MLP neurons of a small language model. Each row is named by its layer, matrix (up: input weights) and neuron, and shows model dimensions 0-95. Each number is 128 + 32 x the weight over its row's rms, rounded and kept within 0 to 255. Numbers have three digits each.
After each neuron's rows, "fires on" lists the tokens most often at its 100 highest values on Wikipedia text that the model never trained on.

L7.up1192:179121093078145138170121152106139118089161145183085131091080146142143144176168120120133087167142119094154095061165095081115165092118120151114146130131083161139126135162179125168139176057075150080146164166143141102156143131128102129123169185167195140139134164040108080114114169137132112112
fires on: "\"", " M", " Ma", "e", "a", " E"

L3.up1174:141138162116207068136144093108081134128122117097102100140105101154118135143092159151143117076113141145125144174135148103155167094132132152106128106059114121162096108140089130164123150103077182132147146073111120130060139167081136147191148148171180118132131178123132082178124125142146185078
fires on: " of", " from", "ou", " and", " by", "9"

L4.up531:127177084134180075131153121142140065081174146183162160090163135112133064155101121088151117175148180064064117088125070057124086122094155166125156090082128095127094161138156196116127180121165166157088160155133144137125112068107145118135130177088134127141162114106100097120157154118145081083
fires on: "h", " re", "ro", "re", "e"

L3.up1261:127158097102150109131175177090062099068097163147134143129175094141096091194113143102157098154130152134122119101111132066169115144104135190169161134169142152100119126142182165144118136121062146155043154130120109121145137040115155093110138165122123144114133147167061137083143137106082114077
fires on: " do", "–", " can", " re", "it"

L7.up342:153178201109152120093173052147116119188098118140083096094078113111119126152194129181163086139103120133131166102156116119139126129159145088109121108126107102093148159173145151113145190116135142148065125109106119127119149150150126132113110181099167102145187079126130158216054124097153095097
fires on: " |"

L7.up655:100122100129088084105156133100107136138130170179168118072103167196142062111067147171123074132115126127092193105149144142157151144137103164128102083046126138075116107112125140124107130080135206079162116126112121143088154109153165125116175139125128110162132111166096123138215128110102091132
fires on: "ia", "us", "or", "i", " to", "v"

L7.up720:096145089134138086112147181113149116163140167201159136098114097129141038157155122160136099177111123059087136171166114132079175145151078172156141137132119118062105123106141178136112135117107179100148110091134049175093224075111137095164121146082107086151127117174100115098153121121108145168
fires on: "r", "i", "v", "er", "im", "ter"

L6.up66:166143051144091136153178128106104131113079129113111148112120158142183086103124139136126127163058161134100132103093116120100175130193091110100139136101166122077183143143092126149153172107149188130146128079199164127107174128082096135138150162118109102136147113096127088143172098129144171104
fires on: "ro", "b", "if", "ous", "ran", "ir"

L7.up168:120185148130132143130178150144170107107123089107137183089146141172098108130122115125131107140101115093181103123145135151152156162146070160114070175138122115094137137171089143160095096123189154105124099139129179091099095067148108109145230136134100124105153139113118050134140079119107125108
fires on: "al", "'", "l", "ak", " co", " \""

L3.up70:204125126089124123129149157098158146094148102157125165059195141118141091164115160164164090160141120098167117142146123128136116112126073161160117085131085104122133125172132143128114143126177145114071152121126114120135098092115116099152171197169120141179141081082130067068171131127176087083
fires on: "S", "v", " y", "j", ":"

L7.up1197:127139086126117108076114075112110173097127144089102166103091077112162055093132165084157084147092137174108183113103163106167115208101104136143177080101106183099110133158140142167181181124090123136146106201173121175090182138098085130120110108089095110155136183170079129122105094113116150109
fires on: "in", "t", " Al", "n", "or", "ur"

L3.up1022:159152126080172106136174131115089075111126102094038149148110166097100131116111149173150132205125167137156137120099113146160193112109099107180117145132085163094176102104082160169102128100055128154129146107167081109127152081179126121116115140179161102116125181111156110137133142159099117083
fires on: " of", "0", "ar", "iving", "ear", "ivil"

L3.up103:122146158125094208170194067072147131122121134121117151073124177084138134098126162163150105195104124133142168123130157038078173091134136135169067132152137122104141077116139120081103137104081120161142104130136110112116164117112149130162103102177146151161125142133124095131192139126165103084
fires on: ":", " in", " by", " its", " ("

L4.up611:109148161106158061158121135132137133093108175093179127128186116104152134177095144109124140116053138151111179149140132046103178082108153159136132157132091130122118120151129112056190131105102160128143123093170108017150121135128201192200130174161139089164121093139160110090147149078136090134
fires on: " |", "ical", " /", "'s", ",", ":"

L3.up56:126136061122118114151120069141132118066092137157168094124157147105128137165067134154125102064109142173128157073147152169119168152073097201137175156116100101161108108177139143173123152118069172141104157065134176148105183075121118102133184098182180133112104195125097057122144080134098134080
fires on: " o", "re", "ra", "le", " Tra", " tra"

L6.up1090:166166154137196103065165083112135152146083139137114139125082148113148137167159124193135142130151121177148137144193075120131091101126129196085174134170109126140092106176131123173133105134150126127103110087090109129111133121106081147113135137108158100123150119078144144161090138060164133072
fires on: " released", " |", "rew", "ults", " published"

L6.up520:146162115089127126124144146145136127101187111119151141104154129188168085164120153122149118147146178139157085144086136128180126168107130160068160141172103172128144137071147127097185149106128199190088180160177189129131065097033081092120182160137084102121179132094159156116150060130134088107
fires on: "b", "-", "z", "w", "j", "l"

L7.up91:158181093126146148098175093131093097162103113130128122122163129171171129075187120075143147167153179084107167143100084133133190125077076151137083159123071111040107131142163126163156138106117143147106105127126162145122142121076144109157149150148131101114112099214117109116147165121107148109
fires on: "b", " later", "ly", "im", "ently", "ually"

L6.up259:145169162102125152148121141074155107077074155130166104128146208154109106079148124122124117159063157133094126118102131078097094128148106155158125159100158131103127124166095181146134166153124131154042188170168153130162149057165102145135074109212085111111116176109093115103127102131096137119
fires on: "m", "the", "l", " l", " character", "very"

L7.up871:140153157115161118141167101151080107124128107094100125096154137138159123138175117143161116171123154140089210146102160141131139099086134137110124113102101084034087121157121140161167185082153151187174118079125094113075157136169149128110083121128148164124138108185132118135102121115146137105
fires on: " |", ";", "5", " |\n"

L7.up1096:178166081089121098164140156120087083127197094181131094091114116085086114231149150139162120155163141134134127104166101110129119110104112145141151150071108176138154140152091149104163125093097111060109171135186180153113108104110077117126176146127147107117152104101135056155082173136139109141
fires on: " H", " E"

L4.up386:177157164134179106147120145173118055069115171084078142144184146131104151101158156204170148178157140090059153099153160172144205103114135150130158145118086142145125124079088157147104141099095142113158147135134121148102123118163124104159128187125143059124182108141107093098129118120162060105
fires on: "0", "uch"

L7.up403:148142130073171109090170150095114104124154151140114152109154144160134120152105147146133116163128066111116155100163143099164143102118123059115093115135080126056106164105145163120227167086036171099154130126129100125070083203127146096130158139146139044125146140117136125143123088153157125117
fires on: " J", "J", "m"

L6.up870:146202164134153116203112134086102102098076140139122088088167122136154124122148148129114152139056138123160136114175085129155141099132146138163127179146094134071122164111087109149107171156092164129201124076156143099130092117145178117152137036122124104100118145105094138176171157089123177076
fires on: " to", " over", "ep", " |", " about", "ect"

L3.up333:143157142105103168175152108084111073148082133089113145059156094170105103099160171205157135210179136137159142079091107179105068132078120111147179151112111194108126097115132135140110130088133154141158153168154108146081133093138161084167135134136130131118165133141129127125194168155155062122
fires on: " H", " (", "0", " h", "H"

L6.up638:144114096124092101091109099090090150124143080116111123152110167125183114078155195076156105100124166145110111133136168159113114155064126131127128126133144149118071077168196105148068127147064165104116137091144142140105086115101134112131130158198113115121118114174122091125087119091128187128
fires on: "y", "9", "–", ").", "et"

L6.up797:127155096102151120117085098144145099074152164129114140096132079120134129075118164076142082090111124147083188143179137138133145190168140117124140129118140097107130183180140158165126143125161117079127108123136166138079126168132140131095145138086134086178098150136078066156099132110073131162
fires on: " ac", "he", "og", "in", "oc", "or"

L4.up1265:160135094084175145146108030118114133141080144145157140166115121115168185128124080119104125180068094220136167097089154051118161126122138168085089177120146181167180131136161116164131148065160161148155186127202110118097100154119151154155157135096150138146172115090118086180130160129116082117
fires on: " is", "very", " its", " are", "us"

L6.up597:111154117130128084164035096116130112116145144087125161071157147100126105199151151072157126144085114165164154099148125169116140152129112104176194112093091140147166138069077173127064158118111159147112050132178116096114094104120119126135140080120086125144147129109117130145173160108149120080
fires on: "ra", "in", "at", " e", "h", "on"

L3.up558:131157114080181128083117091138128103083121118090093113189094202179078110116172131124152164110126123127149163117161161151093110186117102120136199166161130072077089159123097113141144185097141169136162124102145097140110111140172162109129173148107088083150157089165163053126123099111096144147
fires on: "er", "est", "port", "ed", "red", "f"

L3.up639:073181086113086129105137114154128093039119191110124137108149189104152098124098172112173114155105161182105126106137127075112079125128103121128110151088143159133120079111129179138100180110113130184134138095124143123121136115169171119151188145126114120166165145149140082124126093103086142111
fires on: " le", "ro", "le", "re", "ol", "ru"

L3.up62:147128158150147140116227085195184113134078141095145131162219165082070074182134126156110153129177159150126146096085137131129128088137127153130139129142138170120171104164064178150124117102089117142086099174128096147126108151140101106108110131185126106160136139109108074208140133148141142099
fires on: " football", "en", "'s", " his", "-", " '"

L7.up247:154175135122213126097144105145082103147120087085098159124169169111153135157160135151127158131087138145147143113122141123072087147157074053149165142130133092088145128086097138140095155160174151171097104143147064126106109104091150104135115090077131184103093157139149070087129146145097154103
fires on: "on", " For", " |", " O", "in", "re"

L6.up783:116166129114100120152114142137176173068113122066105189093084139133116095164090125139129127167100156097140113178137107129147152150160090102132173118134154155026100158092166187079116130103098106155170113148201085111173086119077083090118148105095092145141134161134118116147156076124130115145
fires on: "ro", "b", "m", "or", "an", "p"

L4.up144:117120104143130159130132079137098147152096145093124182141155104118168123088118139124156119128161125159155177111127196130113119154106102091106181186102108154146092110095099214118146152127086183157162115105101059127115174123107106160113142050119145107150158203093126064177104098121132065084
fires on: " after", "l", "in", "an", "N"

L4.up1224:145176156136153118132176147154122119167111131154124187120092176125199126144129124105148174106165205107108105183163095150195136126107107168131171114173114110105142162182129112158130097131083155138128155134125189167101143121126157123148141134088121117100164103184107156099105168105120164130
fires on: "ed", "ect", "ite", "ost", "ly", "ant"

L4.up578:118174170110097130148169142111147141144124159143111119098099135195182108150092131133121096033108147129091172170214188062105128148169107117148110167161136109091127152165148125116171124126085160144187088160126153151112162142089122117151121154148094093086118121064097137102144043127097121112
fires on: "s", "ers", "er", "ist", "est", "ess"

L4.up1192:122149135146129143148137103060147126158050121165110121099133134142189148131118137108152156161074133185072159102124137076093083152116185111088137211132199133112124129121131170143177119106068147196111168167148113145123147135113117140122074082131146076120130150131095086169127121161127086092
fires on: " for", " l", "n", "l", "an", "9"

L7.up689:149161098139203111086156159187122070111101057126108159109081095162136089138124148174131091180135131101168146113113134107078148098122189132121182105182130060099137102144113129134121100066197113143127122062090130153170136117098103125148136123127163140126080147137038176076121162127108111159
fires on: " th", " Th", "ip", "ab", "ed"

L3.up636:134173083156156113088126164119125103059114120135111124109117139120073118124167127096135176147138081144170151102145091177134113129133166144201098080098161166130118099115139116135035024125124167088081109097108120140119189063129117104121182107100140126160148144119114058134117120123112216156
fires on: "ing", "on", "an", "ain", "p"

L6.up52:119176080113126140121147100182125083116176088131146114101151185145162111107089134065131111180126134197120126080143092098197145117139091100132142137096143057126160132078089087132130095131150171112089185096110180122127064113083128121120208145118104086158182145174090091072128109114087119131
fires on: "al", "ra", "er", "le", "ou", "he"

L4.up695:131195152059196090103126111125141122091047138160174107067084124138131149156138126165131144093059127144124182112152139035122162089163117173143127141145092068124100133097100126111152180122110142128134114102130130095105151172146139155194171150121191116148130164101140087182103131127124119170
fires on: " and", " /", "'s", " His", "rom", " as"

L4.up703:098175223079151108138132159170124173152130104127165192107098093157116097187112133104138109161138176072111128127130120083152138186089080164195138168068155088143148144120143160116106129109182143197118139210103137098110069132101120141128122153062124105146121129145113132108110100091145097152
fires on: " de", " in", ",", " of", " and", "z"

L4.up197:162137140119134116115161137119093168108149153128112118110097135105170098217145120105142101203163140163112118114143143097082117065111151110138109114115090130099133068149167141122141114180098162076146068140133138176094201110102170152132191108065190088091174126091127079148102134111104125146
fires on: "t", "an", "ification", "y", " has"

L3.up791:142149140108117107175118093113117086033144116111104099145087125092106153119099153127140164169121149152099156146135133141120094120102074094118114152148142133102081072126121111120074150115089153157148141136171056113107088099133154106189163183132129115120148102173122084125176104109116161157
fires on: "er", "up", " •", "f", "ter", "é"

L3.up63:138151150120127089120146064139111100087137103118094122112158152154107116143071149083163110151087171130096168203139098075103212084114058120124079099080145132075094082122152101149168165088104124188144107091124063109091117091172093166149131120197104132161106106181165110115181118112119162124
fires on: ":", "′", "eb", " •", " appro", "ivil"

L4.up1257:122153146116182139133139095182090111061087101145142143156149180103214155167112131114150097083143159111073138058124103111110084108109137135111092113215122147157149116128164123153141114090125136107147165117078153156122104146123113130101129127121121111139136143106094137115124158101115159179
fires on: " so", " than", "very", "ver", "ough", " However"

L4.up1136:089142124136118102189100151194178112161103123112143127142180099124111077156081148135129179151125177140112131122118233142094141082099085142107109121134108182117165123195148091174135126094077100112115130145163174159139135158122115145160125119111110115183145130118089134136119129112118164088
fires on: "-", "al", "very", "en", " this", "ing"

L4.up939:190136155074123137070123150130105148096169146088152158161080150149129160116096105149125197109138155125161160137153125168137176156106156178171106143150074149099123100071136151169126147116077145164093128188223126111130065089114123157182179146155102120103142105099157096083132120118101131091
fires on: " and", "0", "m", " the", ",", "ific"

L6.up538:063167156094133139185152132130126164098115161122101147136077110164166108154096100108117101164125099129149142115095088097134065204102073170158120149128142154136097065122130166132142137133193155170166154181158079135118104143138129103170152137093114084142146197159134070114095137062083151110
fires on: " to", "e", " De", " de", " of"

L6.up369:133161151105087127107121128171150091147058110126119133064190136178145101136118143153133132187100125142133181138168160083169171070048104071099155101106080148079109142148129116100167025124111149107137122113116172122128118109120111104173118118148159138170154169123107103131137117122142114115
fires on: "k", ".", "ong", "ish", "ur", "y"

L7.up940:127152060125189134138103122137092082111136079163073202090135143159145103098120140130157051195117139090109106088139142086131132104097140158103144113138082105149145112087140164121125127106139150175075141200062165187112155125188048123141130117121095080096122153153133175081111146112126181088
fires on: "ed", " well", " only", "ld", " Th", " th"

L4.up861:122160103108149107114134124119160163101087164086133176096099124163168081105098140110124110185164124185117164209162158098179160192069073105181137102171158161072145144117150101143155126082141116158138129110095155141132093155105158103178198205123104091102100190127102148110141070122080095141
fires on: "s", "ig", "vel", "iz", "ict"

L3.up918:145107135139109136168116119056099143105145114071111122085151139097117067089097151148158087165121133160083178177136144092118122132135125122111145163148183129099119088132147120095160115106119108193111078163130095141096122082096086132151106141166107136095123111199184097163207165144097115121
fires on: " on", "′", ":", "b", " in"

L6.up1208:134148116133132119112188090108152097095094158138165181104119142098106117129135128131149130150099171139134149146149123124114137082128100121177149112118100125105132044102127163141152135164133149130115125177206068110154201113124144129103122126088129102191116182161137080123170110125144114122
fires on: "n", ":", "im", " N", "ity", " Time"

L4.up284:186139149111102136166121104091134141146148119058158112114107106159218131134109117061132081145138091119110076087128073143121068146137117186125107148137132107135164119142194116142123151122195139122126088140107129093133153128099167105141113143083136149127201031149078147072156118122139133132
fires on: "V", "g", " is", "ok", "ag"

L6.up179:148154127114177135125122129097140138170113164092108178104124134170126117134170152191133063115118191133151173137158155110155118158112119144130103177175112143106115100085175126157121053154098121116178129169108107126079057104138172099113119163086136116041152111165141167126148097135136053154
fires on: ":", "m", "ic", "ze", "ct"

L6.up985:096162128103100135198138127124122126111063161117104113150160100137135053161115169125186124164087091101103112091116138151188093103117108087121108141095195146138157115112097138134153164098077150177190160096143111146123146156167174092146107124133124098136153191138077103158110123129082151066
fires on: "ou", "re", "o", "2", "1", "ro"

L3.up334:128092096132174099127126188090086108116120107123136116077168062133159127081142137089151122117171155098120131177157203169102147128062129203160108158108058117089123078163155097140113098112081162146133200113073132153102209120076118137186139077127137113133116123177107128104109143109081175097
fires on: "end", "ver", "ly", "y", "t", "9"

L4.up964:150088116133138103124126122124166142067146126117139138140122102130183163149076130136119170114098112148142175143178205111141150090128162140136121112061071123124111126096074165142123183131046141116113110167161143088126120139139102144148164177112112128140209182068164048131103138107155136102
fires on: "|", "at", "n", "m", "en", " the"

L6.up334:130119139128106065111144088179150085070110144154132119106142078093131105157150119107156105179090160085139155128158131125128157125133143098181092054078123150142161140166126128164160074160119141103114125092159113087118140107133102144128129161092118118153184126202138091085152090115127152131
fires on: "n", "por", "on", "ur", ":", "ric"

L6.up784:138139133099163141122130107185151076101186145123143135132192127122119112107101141141134192149112106130147112134105099152132063122114098132138205196106163150133103094123137157147096135111208100160104149162112107126152120093126118165213114084132110073187137085114053096117104196089105140094
fires on: " |", "ed", "ch", "et", "ac"

L4.up21:181149141144106122119082179135141140216134116119128143114164136100194064129098162086141145106137119150135143095109158175073115131118078124132180157101114132145143145167116103129139117167246159119140123093167118109094156049149131122111125076124073112193137114161091107129124123124166045051
fires on: "t", "v", "sk", " Sw", "z", "1"

L4.up339:150157103084127140106080169084193114139149103101161146121101138221180095081089156148143124122182142156142171135129132093156128203097097111102210076092096121070149148111167144138190160098136149165153121145134147142129073173136117139135128138195102100140175134123195128125137113116068112122
fires on: "k", "ig", "j", "m", "iz", "s"

L6.up1107:128139047140077136117091176093173086109127084155156093132123115138137095105141159158150060113098156122083148093131086064061146146195147113102143096080144143095085100195132152159115133115068194113158117044128153127108113122079147146116152098155141129143118159119090146150132075124110204124
fires on: "ie", "ir", "ro", "ou", "ith", "ee"

L6.up692:111126093115143152078129112178204099107115143117134120138159118112117137172103133076146109101165146083160150113147156123162092175103120155175171154106095128159127084119121184092085171132164134121097174065115095161127107128134103126148168080158137071158153106150127124108120131124102129092
fires on: "ed", " it", "en", "et", "ant", "as"

L3.up1036:150141171087167124136140126126192125136162172138103122129139100142170081145126150150147079147140129116116194159169143096089136152173089093153115131176139117103131108117155154157133124108051144138144063131114093144106093173121172101136162191155106126113141139138137154138144119124152120095
fires on: "m", "s", "ed"

L3.up565:109129141086090163122161084110181110159149133075099184111166110177101097141145148115147093111144150132143185091205157161178081127150114097131099088167152098091119096118189164163119112122106135183119100142108092130116083143128123143148145127182127112184133173114149129122155114110120123067
fires on: "e", "m", " ass", " appro", " |", "ce"

L6.up644:160154125148128083133121075143141134099037114168176134076105171194123072122192134107134132149130210082148095118133122114147165110089081088169111119093098172061113129140082135060139102108210147096085054131140154124144139091125139096160145152145083124134123181126112094103144099111122135128
fires on: "im", "i", "and", "ong", "he", "b"

L3.up734:120144106131171097077128141161143096053156137125080157115113166121135175200112153124134139116184154174126169119121138134166103093101086096170089091143118152145120083127116158123087110082083120108139118089122120151143151116153122150150147108107126153092162138092192112186145199131112140151
fires on: "p", " eff", "ation", "ma", "ing", "as"

L4.up1177:132148104103097158122104153141150154138058148126114148121222147175112104165108156079137089094118146153132165066105102074126178181137090125138132109125107153132196109160212147146178109156134125176117178137079107095114065158086138133151171125145115129113137149189088163114177101118131142120
fires on: "is", "ol", "g", " dis", "al", " al"

L6.up1047:153138096068136110164152076093111097151132137104126139087147161173127112037134151184152145152067121185117176102138110147104163132151123129137079173101122141173126126103153147110115116145185114123140125094166101064106109122140140189158174135143161096118151121169104088109137204113100112089
fires on: ":", " is", " to", " are", " as", " were"

L3.up811:176098158098140119145126089106110112111129106142084154080139111096141160111136186154163075123157123126103184153148107153113124122080091083142147131157151115086111092135087154152090157140154171174121094131182092137066127134088106081167139181081170141147168115111121078138069087157160045065
fires on: "0", "2", "6", "3", "r", "1"

L6.up268:112138107099117138142154113149175118139065146174136177060127104156163098108141123127149078186055104140099135096102097085061150108180142173116097090105088129065128139158128081143184147143175145111160120065096156115113113168170150146172172193139152151145159096138061134097174158106166172149
fires on: "ous", "b", ":", "op", "is"

L4.up721:149157147073137121189136093120126072134164091119100118140074132142144165081114141137140121160111143123060129141130079165150150157018049123127097137120117101114097140146114126168139150073119131189103194151127146170119141122137150100127070150097138111128159128175091130125114078137067128130
fires on: "ly", " later", "ually", "ver", "st", "ar"

L4.up971:129107073165182080151144170181167114102175130109160109158176141082120113140099149131155096101140218152131078101129070199094108121179139173153085111094182139115166145148099137155135095134109162073086119146132117127150164113128159128107112110139146129153120123124159117073124103118128153147
fires on: "ant", "in", "ic", "cc"

L3.up1253:112157106139161127085187123124203118084144172132119128142192125131076066200071128085132130101174117130105115100139117136125105162122150170132117109142176160167132115137105155162168119115153135091041160131103157134112172118146119128085173121151128101088114169154090070127173159125136095113
fires on: " do", " success", " them", "p", "it"

L6.up811:138116126099070069092153155181157131141109157132136108132114040135169067129116169118166123126125116105160122146162134102178130122108088093153135132123125182070137161133144183089164126110119151155118117140150125101073116118078129096116159123135118080157145146183129114041105069099106177099
fires on: "ir", "z", "ur", "it", ":", "por"

L3.up609:137170145086120113121134136122170124120135162106156146085104094141167060156116143109132084185227131116064106143093074132144046152093119152116127124120129120099118097117134173159175202120128200176108175122123121127116095138130174121135109187129104100176172132098069052072167103143106085128
fires on: " re", " gr", " Gr", "re", "gr"

L3.up1097:107124137150117155128109164131166150094153029107168115110080070171128089124116129105103139174117181112081124155144145112185157131120149124113122097157102139118064113111159138163120156122129112113189151112183085107171169093135179157084087115104192108136177151135149141140119173142135087100
fires on: "our", ":", "ight", "5", "ver", "x"

L4.up938:193144154075101107158161106155176139109097104106107133056155104128119121170115140050159083061097156118113151078147178079099156107102123069131118145168122112084213179128135116078172128172144128138090166114069125136157079126123093120154176154084153118127111107162139147130138082153145140154
fires on: "ol", "k", " •", "g", "w"

L3.up1018:121116165155113128163082135145077164086066137096142142155227095143128088160108166168139126153110151197124136114133139125097135072125131198136140142120162118187107108167126102113114110112109158091140120061104188121097163107063144157156151101160215142131100140118160130115133124102145153095
fires on: " through", "is", "%", "?", " for", " us"

L3.up208:184150123110161133153144091108108123208137107117119170129104096197116135106096155106144179098139139147159156135184148115183173112083170131139143096148101154141119149129115139113141126075045176124164144104059113093109150114041127095124190142148143124078148165107109105122108117143141131142
fires on: "–", "as", " by", "9", "van", "ll"

L7.up406:067135099089124116162108078137113131072125093119173112149102166139098083139134169140188104117153163143141183130157090116110112103031079101112075120108081189129167121148129119109121181122148172155122132116182087154180086116162149103127154106113111092201174196115074059139116111105099134096
fires on: "1", "4", "%", "5", " a", "2"

L3.up443:164147152078204085118096122128117161144125084166113153121133127110134141147155163136154098090171153127149172138160129120109116054103113138158125082072109168116117109170148143141117172129107137108103038111199115125128116087137163117180149106121157121152200125077144082170101163154138082101
fires on: " |", ";", "2", "T", "1", "+"

L3.up126:064117126119100077117065133137179097105084110108146149134104196136099110099110152089062127126116132110033115137087145045145144142129123134092130133124068143097151093068126127146121107101096130092160137120125068132117109097078122124108121115110173061147097064097064155129153138151132119145
fires on: "\n\n", "ince", "ate", ":", "ver", "b"

L6.up595:131130167163133089121208140179164124195181050096111148094163055158153123149070135180113145206110162137152144133132169100150127098125113152146160107166076137094137123179094112115169110167144171142115147061095141120075091115074112116109176096133133109121146140144134049074156145128170121113
fires on: "al", "e", "k", "l", "en", "."

L7.up970:140107133088131151056109100118131140166126129104095217110095109182150129113095120086129107126153171101137111089133086114157024140116188133124103142218078130113122103081134173170177159140188156077135119195145137137086092137163138128162112133128116127126167086121092112129175161085093109109
fires on: "ag", "at", "g", "and", "all"

L4.up498:133118145124116132174184139126084076139133169147152177117142164143163140118189142101126149107154152126097097139128127149073084085111081175141135164173098101122120123142111104143084170117102129072147156159105116155076176163159140154160129160118133100100164098153061108102129181102142193169
fires on: "ly", "ost", "ant", " as", " most", "imes"

L7.up1145:105121057152102045090107125126169104106159121162134085081155131111102082116100172145170150070130153172110108061148205100170159170141146177102145054115116131123138144121100141093119146113096130112103187125105127098106171126097171143110189144171135132110094140151091145120151078125149157111
fires on: "–", " rele", "ra", " tra", "re"

L3.up106:137119078141124117169114170163186142129166064113098127099130118142106119171146140110177110120192149114172083135165092088191216129093133146141187093107092181151111119145138145125119103071105174137145127152151100134091090086039106108173090185140105115161135153141111097098149109130130111135
fires on: "um", ",", "b", "ou", "z", "é"

L4.up170:152176154118149109109129117114132154126097115092159152170048088159174113146203145146123089126120166122049075151149125121149095095101181082163151141128168048097118117197164166121154161117102188144191127153105141123075143132134106123124146186124153079127164117058097155135098108102113106129
fires on: " is", " was", " |", "ina"

L4.up1111:155126094160162080083108111155146136169177148101098139084177142153142053121151138139164112170151109115097122161096114113093160168111096134179168147103133151087118125113187129125180130145184161128143059104127093155124148080075103138138149137104109120103171130168108091067165069093141127095
fires on: "b", "t", "n", "v", "d"

L4.up1065:165141157136185119133096134138131152159124072163144182041101123124085131130168152140173129074156195111118132115172215110122099138138111117142110163154161102062116072107194143165090100088116125169099082111163126129103209067114158144168131119093151140132125086168168101144159127102103128107
fires on: " |", "u", "\n", ";", "du"

L4.up1083:179155121106050149188175096130102131100077092094087114084136163091200122123122139058132111150113102078134165156126108167071171108118148181081098148128122149099146141149069089177156049093142133170111199126164139105095186139138145095151132132160095139160148133138106133109142164152104118073
fires on: "if", "h", "ap", "b", "ow", "op"

L7.up173:115159160124119147154161143152118139188141134091090182104144122164205128144173101128137074182168150058135135116119137154128099137121083108191114151139075123124121083179171141161129090174150126103120169118115151166106169151182120074180152134091123103105094116183094141165172164137111129065
fires on: "ly", "ally", "ill", "ually", " first", " only"

L6.up633:164133146157114116143164090126180103098113132052156189082127096134160115086086157183162113174105176114090197194088129097147149123109068126120143187117169140064091116051161144104128105105048142171121142144167115098147106083082067187140112090093124140132132147131139075095169129105159115168
fires on: "b", " •", "m", "l", " of", "%"